{
  "num_hidden_layers": 9,
  "hidden_size": 192,
  "vocab_size": 1024,
  "hidden_act": "squared_relu",
  "norm_place": "pre",
  "norm_eps": 1e-05,
  "rope_fraction": 1.0,
  "init_std_qkv": 0.0233,
  "beta1": 0.9,
  "max_seq_len": 512
}
MLP neurons of a small language model. Each row is named by its layer, matrix (up: input weights) and neuron, and shows model dimensions 0-63. Each number is 50 + 10 x the weight over its row's rms, rounded and kept within 0 to 99.
After each neuron's rows, "fires on" lists the tokens most often at its 100 highest values on Wikipedia text that the model never trained on. A number after a token or word is its count.

L4.up66:49 34 56 43 34 52 69 51 37 39 41 35 49 54 34 50 62 62 63 52 53 58 51 42 42 52 58 57 44 36 51 59 47 49 76 57 47 77 45 36 30 47 48 50 48 49 57 54 52 41 43 44 56 47 29 53 52 44 44 56 54 53 62 63
fires on: "al" 40, "cl" 28, "ro" 12, "ce" 6, "way" 5

L4.up525:43 51 55 50 52 54 48 65 44 31 47 58 71 52 35 65 55 47 56 47 51 52 58 64 67 57 56 54 42 49 54 57 68 60 40 46 67 46 23 53 32 55 52 53 59 55 45 51 50 35 57 40 49 35 52 60 60 40 49 48 48 62 61 57
fires on: "ev" 19, "im" 13, "iv" 13, " includ" 10, "ell" 7, "ast" 7

L4.up263:46 45 73 45 38 40 41 67 52 48 54 46 71 47 42 45 40 45 47 45 38 44 51 54 56 32 42 27 54 47 43 57 48 59 53 52 60 56 63 57 54 53 65 51 44 62 30 21 59 65 52 45 53 54 35 34 49 54 44 62 42 55 53 41
fires on: "is" 15, "and" 12, "8" 11, "as" 8, "in" 7

L2.up260:68 68 67 48 43 39 22 62 42 48 53 41 51 60 58 57 63 67 63 45 49 50 50 47 69 52 60 43 37 38 35 42 48 44 57 55 58 37 58 37 42 66 45 46 51 51 49 59 50 54 54 53 51 43 50 78 45 59 56 59 52 53 63 34
fires on: "0" 54, "ord" 37, "00" 4

L2.up657:51 54 56 53 37 47 55 65 50 67 39 58 45 45 46 58 61 67 54 56 65 52 80 45 62 58 40 43 52 57 64 63 61 50 34 49 41 51 42 37 62 41 46 66 55 33 45 67 61 45 66 65 64 70 49 51 50 53 58 66 45 58 51 63
fires on: "eb" 21, " Feb" 16, "ir" 15, "ter" 13, "oll" 11, "il" 5

L4.up222:61 51 68 51 47 46 58 37 48 35 48 54 34 71 48 54 52 66 55 64 63 65 48 36 45 55 58 30 50 47 57 44 62 56 56 59 58 65 36 40 63 52 45 48 44 43 66 58 49 55 48 45 41 30 68 45 45 60 63 52 21 48 46 77
fires on: "ur" 27, "l" 9, "our" 8, "ew" 7, "ust" 7, "use" 7

L4.up136:54 58 63 47 50 36 35 35 45 47 75 53 55 64 40 68 45 54 48 61 58 55 45 70 79 57 68 56 59 56 43 51 37 52 53 46 57 41 75 50 54 39 45 57 51 42 49 45 64 57 63 65 57 68 67 35 61 50 72 49 56 56 59 49
fires on: "\"" 77, "hip" 7, "as" 7

L4.up362:62 73 53 57 49 49 46 55 22 56 44 40 54 43 34 47 58 53 42 63 51 60 51 41 41 64 64 53 39 58 48 70 70 46 50 53 51 52 56 45 48 45 54 71 47 48 48 41 51 36 54 54 43 67 72 58 49 40 67 40 49 37 59 48
fires on: "ing" 23, "pl" 16, " An" 13, "-" 6, "ind" 5

L2.up575:56 66 66 50 40 76 35 39 37 47 29 53 52 57 44 61 46 47 59 51 54 48 36 40 51 53 57 32 36 68 39 55 42 35 62 52 40 61 52 61 49 51 60 52 58 49 43 40 59 55 64 74 46 37 49 49 56 44 56 55 52 49 60 71
fires on: " (" 34, "ey" 18, "ag" 11, "res" 9, "on" 6

L4.up705:47 71 63 46 69 37 62 45 49 73 36 35 51 41 56 56 57 51 52 55 44 40 62 50 49 65 50 47 39 40 52 49 43 41 56 46 44 79 40 48 41 52 61 54 63 63 56 51 43 62 43 50 40 55 51 50 57 57 43 47 45 42 79 23
fires on: "ap" 16, "ar" 15, "ace" 13, "e" 7, "ix" 6, "id" 4

L4.up736:49 26 55 52 38 59 61 51 62 54 66 53 44 41 41 42 62 66 40 44 63 61 43 37 56 48 27 44 45 46 48 49 58 68 56 58 56 48 53 53 62 46 35 47 55 39 48 44 63 45 46 48 49 49 59 59 55 43 54 46 43 63 50 66
fires on: "ory" 15, "ing" 12, "ure" 9, "ase" 8, "ight" 8

L2.up460:56 56 61 53 52 57 51 52 36 46 46 56 43 38 46 55 37 59 58 59 40 55 52 54 58 58 54 51 55 49 41 45 52 51 40 62 47 57 67 48 63 43 76 31 61 34 29 53 42 47 41 69 49 57 49 72 55 52 47 47 39 40 48 74
fires on: " is" 38, "duc" 7, " cl" 6, "if" 6, "ife" 6, " pl" 6

L4.up22:43 59 73 61 51 54 47 37 39 60 63 35 53 49 54 65 80 62 51 52 47 46 62 53 45 57 45 61 35 42 40 48 46 48 52 40 56 56 51 50 66 55 41 40 60 56 38 43 62 49 42 56 30 57 60 65 47 71 63 69 33 48 51 45
fires on: "/" 28, "–" 14, "op" 12, "O" 7, "b" 7, " " 6

L2.up66:42 60 55 49 36 51 55 49 44 62 35 63 28 49 51 66 66 43 52 43 48 66 57 46 39 36 49 70 64 64 79 56 52 45 66 59 48 65 51 56 49 47 70 55 40 42 39 45 61 57 48 47 51 64 61 59 65 53 33 54 38 59 54 58
fires on: " =" 51, " is" 19, "\"" 6, "x" 5, "duc" 4

L4.up741:46 45 41 48 49 55 61 52 49 35 45 44 66 48 41 46 44 55 52 58 36 57 53 33 50 53 63 58 41 62 68 52 47 60 48 53 43 63 40 51 58 54 49 44 60 43 59 46 44 38 56 43 64 65 59 60 48 49 59 42 47 38 43 57
fires on: "ank" 15, "ion" 14, "ess" 14, "ill" 12, "ity" 11, "ant" 8

L2.up547:43 42 40 45 30 57 38 41 52 41 45 55 78 55 39 59 34 39 23 39 36 43 36 65 60 56 24 37 24 53 60 38 55 46 49 55 52 50 41 65 56 40 49 46 49 45 50 58 49 51 39 55 61 46 41 59 41 59 38 61 54 43 65 79
fires on: "ot" 42, "h" 9, " th" 9, "ith" 7, "areer" 6, "ation" 4

L4.up649:39 52 46 70 48 42 46 53 42 57 40 49 55 44 58 58 65 63 48 50 49 68 35 55 34 54 66 61 62 44 54 50 42 55 50 52 51 57 63 57 40 58 47 63 64 37 41 51 42 43 51 50 52 51 50 51 62 49 61 52 53 46 53 55
fires on: "it" 22, "as" 11, "aw" 11, "ames" 7, "ers" 7, "s" 5

L2.up434:39 60 55 41 36 51 30 48 45 56 61 73 62 56 49 70 36 51 38 46 52 54 30 44 54 58 51 48 34 43 42 52 59 41 50 46 54 45 58 53 57 48 25 47 49 50 37 43 48 39 50 51 44 58 57 59 44 75 52 41 40 48 61 71
fires on: "ess" 20, "ious" 19, "g" 17, "ed" 9, "erm" 7

L2.up378:65 36 77 48 52 42 42 50 42 68 34 36 58 61 52 43 58 66 57 41 59 48 56 44 50 42 42 60 58 35 40 55 67 38 32 40 67 57 67 45 36 50 58 70 48 55 47 47 58 61 34 59 50 36 42 43 65 58 49 42 81 52 49 43
fires on: "se" 28, "he" 26, "n" 25, "du" 7, "d" 4, "ase" 4

L2.up107:54 62 49 47 25 53 24 34 46 53 54 68 63 56 50 55 49 28 41 42 44 51 55 53 44 63 42 52 34 50 68 61 66 34 52 56 61 60 47 49 48 39 69 50 61 42 51 62 49 60 31 42 49 42 43 57 44 58 37 72 46 60 53 57
fires on: "ir" 57, "ific" 25, "ac" 5, "h" 4

L4.up585:34 60 50 44 43 69 34 45 51 42 54 62 33 47 53 49 47 45 53 47 51 46 66 51 51 61 53 39 45 51 55 45 54 74 41 48 41 42 47 43 49 56 26 52 56 45 46 54 60 52 53 49 60 41 45 65 65 40 49 52 49 47 54 37
fires on: "im" 24, "om" 15, "up" 14, "resent" 11, "ue" 7, "em" 4

L4.up58:62 41 47 44 29 53 50 70 52 48 59 62 47 53 64 67 31 50 51 33 45 40 34 31 58 62 49 55 45 50 64 49 39 39 38 52 60 53 47 43 43 47 41 50 56 53 41 43 53 52 56 52 35 56 49 61 53 47 57 58 51 48 45 55
fires on: "it" 37, "end" 22, "il" 10, "if" 5

L4.up29:66 44 51 47 51 51 44 43 34 71 38 45 59 48 27 51 54 47 37 46 66 54 41 53 51 64 39 50 46 38 41 62 35 53 45 40 52 40 64 61 54 54 29 49 65 40 53 47 56 51 68 49 50 47 48 56 52 60 43 41 48 40 51 35
fires on: "es" 50, "ity" 20, "ations" 10, "her" 5, "ics" 4, "ount" 4

L4.up717:41 49 62 47 50 47 36 41 42 49 48 50 61 49 58 56 29 50 56 48 49 50 69 49 52 60 51 40 39 46 40 61 49 44 31 44 48 58 41 34 59 54 52 46 53 72 52 48 53 46 47 61 29 45 56 35 50 51 60 51 48 34 41 49
fires on: "at" 34, "et" 19, "ame" 12, "ur" 11, "ad" 5